{
  "vocab_size": 2048,
  "norm_place": "pre",
  "bias": "none",
  "beta1": 0.9,
  "max_seq_len": 128,
  "train_tokens": 228400000
}
MLP neurons of a small language model. Each row is named by its layer, matrix (up: input weights; down: output weights) and neuron, and shows model dimensions 48-143. Each number is 200 + 30 x the weight over its row's rms, rounded and kept within 0 to 999.
After each neuron's rows, "fires on" lists the tokens most often at its 100 highest values on Wikipedia text that the model never trained on.

L2.up270,173,194,194,210,227,235,196,233,256,232,215,197,150,189,215,221,248,192,221,173,215,204,187,197,276,184,170,231,204,181,190,152,249,149,202,182,233,203,214,228,211,204,194,182,215,197,201,206,200,216,200,159,191,259,216,196,256,237,209,225,199,135,241,193,227,259,227,199,200,251,158,160,171,202,130,221,165,142,201,182,166,231,197,207,192,187,189,207,187,205,187,222,180,178,212,206
L2.down270,187,203,195,181,183,170,185,195,173,185,226,226,236,184,210,207,140,220,224,174,232,177,189,148,171,249,207,205,224,247,188,215,218,185,214,216,205,201,194,164,221,200,185,230,203,148,246,180,249,197,176,204,218,239,230,139,237,202,208,198,186,193,199,218,207,170,147,187,141,165,230,234,207,200,193,185,193,175,242,273,185,175,164,256,229,196,244,156,136,143,151,221,267,219,180,221
fires on: "-", " ", " |", "/"

L5.up348,198,174,191,150,225,239,186,193,268,204,202,177,196,215,201,176,234,192,249,161,190,197,172,282,136,213,208,266,197,227,234,176,216,171,220,182,240,204,206,283,174,209,218,180,212,202,199,179,193,193,215,161,231,202,191,208,185,231,228,201,177,214,156,199,204,232,174,250,201,194,188,288,135,167,203,249,200,196,194,209,244,172,203,206,172,181,219,183,205,151,194,203,194,220,198,184
L5.down348,201,145,200,207,237,149,162,215,216,192,193,183,227,158,193,230,185,228,200,234,269,265,206,268,182,162,199,226,191,191,202,249,248,223,173,217,223,164,199,212,181,234,208,175,156,216,185,205,158,172,204,173,240,170,215,211,243,165,134,224,200,175,177,213,199,223,152,226,139,212,243,201,227,172,236,240,120,186,154,181,118,164,212,206,219,154,180,195,203,246,244,273,157,184,201,156
fires on: "x", "n", "z", "s", "b", "k"

L3.up213,184,218,235,236,186,146,225,182,121,185,275,215,193,198,169,191,188,184,197,233,174,224,168,162,167,187,205,170,214,241,187,205,215,237,244,179,187,136,190,199,177,196,165,215,200,175,226,247,236,188,215,207,191,175,170,176,192,216,231,265,175,224,196,208,205,227,223,161,282,217,227,121,179,195,149,224,190,221,173,168,209,240,166,213,214,202,215,184,247,198,186,202,196,197,209,162
L3.down213,228,173,177,207,148,227,198,226,248,221,193,161,203,205,250,171,182,195,182,149,217,236,233,171,247,191,207,219,158,165,234,168,182,181,201,196,271,212,225,156,227,224,187,217,171,192,180,181,196,165,230,210,188,226,227,184,183,181,221,196,221,197,160,138,235,178,190,195,151,182,220,209,228,178,261,214,230,213,208,181,226,180,226,174,216,164,175,244,195,271,215,229,185,166,208,176
fires on: "ar", "m", "l", "men", "ran", "s"

L8.up191,232,129,242,244,174,228,172,224,232,193,193,178,211,161,172,248,165,162,215,219,147,215,191,286,200,209,208,249,214,224,212,203,210,202,205,223,205,214,228,213,162,204,176,189,187,175,202,237,186,141,243,114,222,226,220,208,170,201,164,174,156,170,169,258,229,198,178,215,183,171,175,224,198,181,197,224,188,117,198,227,225,244,233,191,189,212,204,206,129,162,198,203,203,189,223,241
L8.down191,235,152,136,180,203,178,215,211,238,174,203,194,197,244,170,237,201,203,186,232,252,205,192,170,235,193,183,200,176,220,240,259,117,202,185,183,159,181,268,188,136,213,238,208,215,182,188,228,226,175,178,217,233,211,203,222,211,218,196,223,198,218,226,175,192,218,157,178,217,202,207,238,193,247,201,167,171,236,153,221,160,173,211,217,202,128,213,238,223,203,183,189,183,230,152,154
fires on: "s", "n", " ", "mmer", "na", "us"

L4.up318,179,199,230,192,204,157,240,287,220,210,249,210,156,191,226,181,182,230,174,146,235,181,231,195,168,218,212,217,162,193,196,265,200,236,188,150,151,155,170,163,203,198,180,153,201,155,222,230,177,201,238,190,186,180,156,189,206,171,176,194,189,224,245,218,228,191,205,189,185,171,203,192,208,203,173,200,182,224,219,224,208,192,118,173,185,213,281,176,194,233,211,188,217,188,237,256
L4.down318,167,229,138,199,235,197,182,193,174,162,198,226,234,173,169,167,180,185,210,228,224,167,205,193,165,208,164,150,231,218,218,217,188,203,250,201,175,222,171,225,193,233,243,198,186,231,185,205,248,179,184,156,232,184,180,221,180,160,206,222,168,180,167,236,156,191,231,214,124,220,181,181,211,229,181,196,238,191,193,223,244,190,193,209,169,198,135,192,203,178,208,128,242,202,179,169
fires on: ".", "g"

L8.up66,181,173,198,187,202,189,137,225,181,242,122,190,259,223,237,187,243,189,233,237,168,226,187,201,191,233,179,223,211,263,162,226,222,210,162,244,204,216,192,221,198,214,230,171,259,146,156,241,153,159,198,205,196,222,207,189,250,183,187,194,194,223,227,192,213,176,200,198,265,235,224,217,166,157,215,182,187,171,180,178,240,193,240,141,174,209,198,173,187,168,206,175,231,191,178,231
L8.down66,227,231,176,197,205,205,228,202,218,253,192,205,174,215,128,195,178,201,210,204,225,170,192,198,216,170,207,245,230,189,226,215,183,222,264,158,201,234,198,219,148,207,175,192,217,204,225,231,176,199,203,179,185,156,160,176,160,253,217,116,149,175,170,236,158,207,234,177,216,163,186,175,251,249,256,182,208,267,249,231,218,158,246,231,196,199,190,180,224,208,165,185,149,234,220,178
fires on: "'", "it", "ic", "k", "re", " be"

L4.up129,225,189,205,163,198,163,232,181,225,196,211,204,202,257,178,190,198,258,197,205,146,189,184,166,199,270,125,194,231,193,216,217,205,184,205,190,128,239,160,269,224,174,177,202,189,214,184,212,138,169,231,187,212,223,171,235,231,198,214,208,149,198,254,147,173,222,186,220,205,194,203,226,194,204,192,188,208,152,213,136,232,185,225,253,207,199,203,181,249,197,161,252,199,202,234,197
L4.down129,160,170,243,211,199,169,186,180,183,199,160,166,254,210,255,243,186,157,241,207,205,171,224,231,163,137,182,198,239,179,175,188,174,204,150,195,244,206,190,154,203,195,186,181,256,241,208,186,201,176,191,240,201,223,205,191,187,216,211,217,248,180,192,196,222,237,194,189,193,177,175,228,210,180,233,198,222,154,254,210,208,258,228,191,208,183,164,216,170,223,222,114,205,208,202,249
fires on: "al", "ent", "ul", "ga", "lo"

L2.up89,168,132,178,198,248,172,240,238,251,216,197,228,206,200,245,135,207,247,184,178,145,239,230,204,170,198,210,246,168,183,183,247,194,193,218,210,220,191,196,191,214,226,217,196,188,172,206,227,174,192,212,204,167,218,154,193,239,248,203,188,200,209,243,247,229,179,206,178,189,161,191,180,215,144,203,219,181,228,216,171,179,168,235,182,225,279,256,168,156,207,205,217,205,211,194,179
L2.down89,233,174,211,201,163,189,161,234,168,239,207,210,215,162,233,161,147,172,221,174,237,239,219,176,181,216,145,217,234,171,193,207,180,216,234,195,141,156,164,177,232,234,167,170,187,215,204,166,250,204,207,241,191,228,200,214,161,181,239,186,206,217,205,227,157,178,164,186,180,211,237,166,199,262,172,214,203,200,229,224,239,159,163,274,200,157,176,144,215,213,221,174,203,187,167,212
fires on: "\n", " |", "."

L5.up230,163,163,201,202,146,161,194,223,190,179,159,238,252,215,208,136,223,190,259,207,200,170,158,167,279,202,189,218,263,194,191,268,236,168,186,195,223,166,207,206,235,133,213,163,193,216,194,211,189,232,192,207,193,184,229,198,202,208,223,214,220,185,203,239,183,199,234,205,196,191,235,226,182,189,257,224,174,148,248,142,194,179,224,190,169,222,218,151,205,237,195,241,245,209,201,168
L5.down230,217,229,236,196,198,178,232,185,222,196,177,165,129,241,190,191,172,252,207,150,188,241,192,271,228,221,226,234,190,158,172,227,218,219,258,239,223,177,183,244,162,215,223,222,174,182,197,205,210,186,237,172,193,202,169,238,188,243,172,165,214,215,204,212,231,204,237,152,202,179,156,206,225,228,165,181,154,211,205,162,193,212,225,202,202,186,206,138,179,205,219,132,189,179,183,222
fires on: "'", "d", "art", "k", "ol", "s"

L9.up257,191,265,149,207,203,178,218,224,214,230,230,245,190,207,189,235,196,185,195,233,149,217,270,151,207,149,220,158,231,184,197,206,218,227,222,199,171,206,204,263,178,159,251,226,202,179,226,179,235,271,224,233,183,181,178,193,199,178,182,261,223,215,215,208,189,224,190,177,267,202,199,167,229,205,133,230,194,227,143,200,167,211,233,215,149,183,186,147,194,205,181,199,231,170,266,199
L9.down257,216,233,210,149,238,175,215,181,219,233,181,220,181,240,221,140,191,213,202,171,190,176,198,200,171,198,187,214,179,203,223,174,236,198,150,139,215,206,203,237,238,237,178,163,252,179,151,186,170,166,190,202,233,216,189,216,228,244,224,159,157,183,218,177,173,199,248,188,170,134,200,165,200,167,185,186,233,249,241,192,219,152,192,225,178,167,193,277,218,256,214,196,218,260,203,171
fires on: " of", "s", "/"

L3.up73,156,206,217,241,167,206,164,192,182,184,271,211,202,175,168,161,192,194,211,218,126,237,181,167,142,200,243,198,216,257,213,204,208,187,224,217,240,182,206,195,154,205,194,182,198,175,233,237,245,215,176,154,172,158,213,170,147,234,203,219,125,245,191,227,213,178,263,186,177,185,181,205,200,172,113,239,229,190,184,194,233,176,267,194,205,195,217,213,205,181,216,148,199,224,184,206
L3.down73,163,203,183,203,179,221,221,150,216,150,204,189,205,186,198,224,192,170,181,243,176,250,207,189,176,180,157,153,216,194,168,164,203,184,155,233,189,241,241,198,248,246,164,183,209,221,224,211,249,182,173,150,181,196,222,210,160,246,195,196,212,208,216,167,188,216,236,236,208,173,233,206,187,244,148,160,207,210,254,202,162,227,163,229,243,157,207,203,234,214,205,167,158,213,140,179
fires on: "fer", "er", "ar", "s", "n", "der"

L5.up349,216,174,206,134,172,189,256,195,209,139,158,191,217,171,208,162,225,197,195,172,208,176,228,222,207,172,214,180,190,184,197,202,259,254,180,253,196,250,204,158,186,262,182,245,182,228,218,184,170,219,233,208,211,220,182,163,205,184,184,205,216,200,149,179,201,155,188,171,202,124,207,283,184,200,224,222,202,186,200,192,176,224,172,214,204,213,205,211,176,244,179,249,191,191,216,216
L5.down349,203,197,190,239,174,229,223,268,163,235,212,201,167,151,172,246,163,170,194,241,212,145,219,203,214,191,145,181,215,222,191,214,202,229,166,146,217,167,192,172,227,200,192,156,226,127,232,211,195,210,199,240,219,169,231,208,232,229,212,178,175,162,269,198,227,234,183,208,196,208,215,183,174,199,177,175,217,253,200,195,190,226,242,233,189,192,151,218,211,148,131,169,207,151,226,172
fires on: "un", "C", "ma", " su", "M", "-"

L8.up98,197,186,179,183,202,179,189,207,188,222,204,211,185,179,156,204,226,203,152,238,243,176,213,193,249,251,191,191,192,194,175,234,227,204,210,150,132,190,189,211,218,194,228,205,178,197,223,219,231,223,172,199,202,209,187,189,182,152,157,206,230,186,192,192,197,262,270,217,193,181,198,183,139,198,182,179,237,162,127,164,223,185,179,191,192,204,252,182,220,237,215,210,177,237,175,193
L8.down98,148,226,205,209,220,207,246,142,163,167,201,211,203,200,234,211,224,221,157,159,232,242,266,200,190,170,203,188,218,171,262,204,180,246,166,129,223,218,196,125,160,223,202,203,178,215,206,181,163,205,200,235,196,201,254,191,227,205,227,162,221,195,214,199,150,256,225,200,187,161,214,259,169,181,216,191,189,182,160,214,169,175,210,150,235,183,239,215,186,233,239,175,237,199,153,159
fires on: "im", "amp", " se", "pp", "ad", "ten"

L9.up41,222,120,223,196,189,208,200,113,231,199,200,175,228,201,159,203,212,224,181,150,232,193,197,250,240,239,234,176,246,163,204,184,155,243,201,226,161,197,198,191,210,159,237,157,231,240,149,220,253,134,218,182,249,172,203,210,191,167,202,220,234,191,215,227,155,209,182,185,252,172,206,194,192,154,246,236,245,186,166,218,240,205,180,158,173,217,171,187,247,225,173,147,161,208,158,224
L9.down41,174,163,208,196,193,216,187,175,184,190,176,195,153,183,197,145,220,179,190,269,242,174,198,151,172,189,196,195,231,203,234,204,210,270,221,165,198,204,150,132,182,210,181,214,140,199,237,195,188,220,233,206,167,274,209,178,200,193,232,188,202,203,238,179,207,209,221,229,186,206,208,170,167,258,157,165,150,191,198,177,180,167,236,185,227,195,187,207,196,235,240,260,207,186,213,215
fires on: "ad", "th", " Com", " Ch", "im", " Th"

L8.up312,150,202,225,195,182,167,206,234,151,175,174,143,214,221,233,198,206,162,178,138,185,180,216,173,232,162,285,224,189,172,237,182,217,279,191,208,170,198,248,212,221,230,259,234,201,231,247,182,232,188,205,232,176,172,139,195,154,206,204,195,231,173,207,271,223,186,211,212,262,165,213,185,237,178,222,229,201,167,163,165,148,196,175,232,210,214,164,201,200,190,197,186,180,193,182,224
L8.down312,189,212,179,193,192,223,201,203,239,191,218,237,180,209,166,209,188,174,187,207,195,225,236,179,147,239,138,148,188,236,197,241,173,212,185,187,221,223,160,204,235,176,149,239,196,211,203,161,168,219,186,212,190,179,268,227,231,189,203,174,196,202,238,208,163,227,163,153,113,234,252,231,189,248,174,183,183,159,108,218,176,192,164,182,199,221,180,197,211,254,189,246,202,164,157,193
fires on: " su", ":", "un", "O", "gra", "de"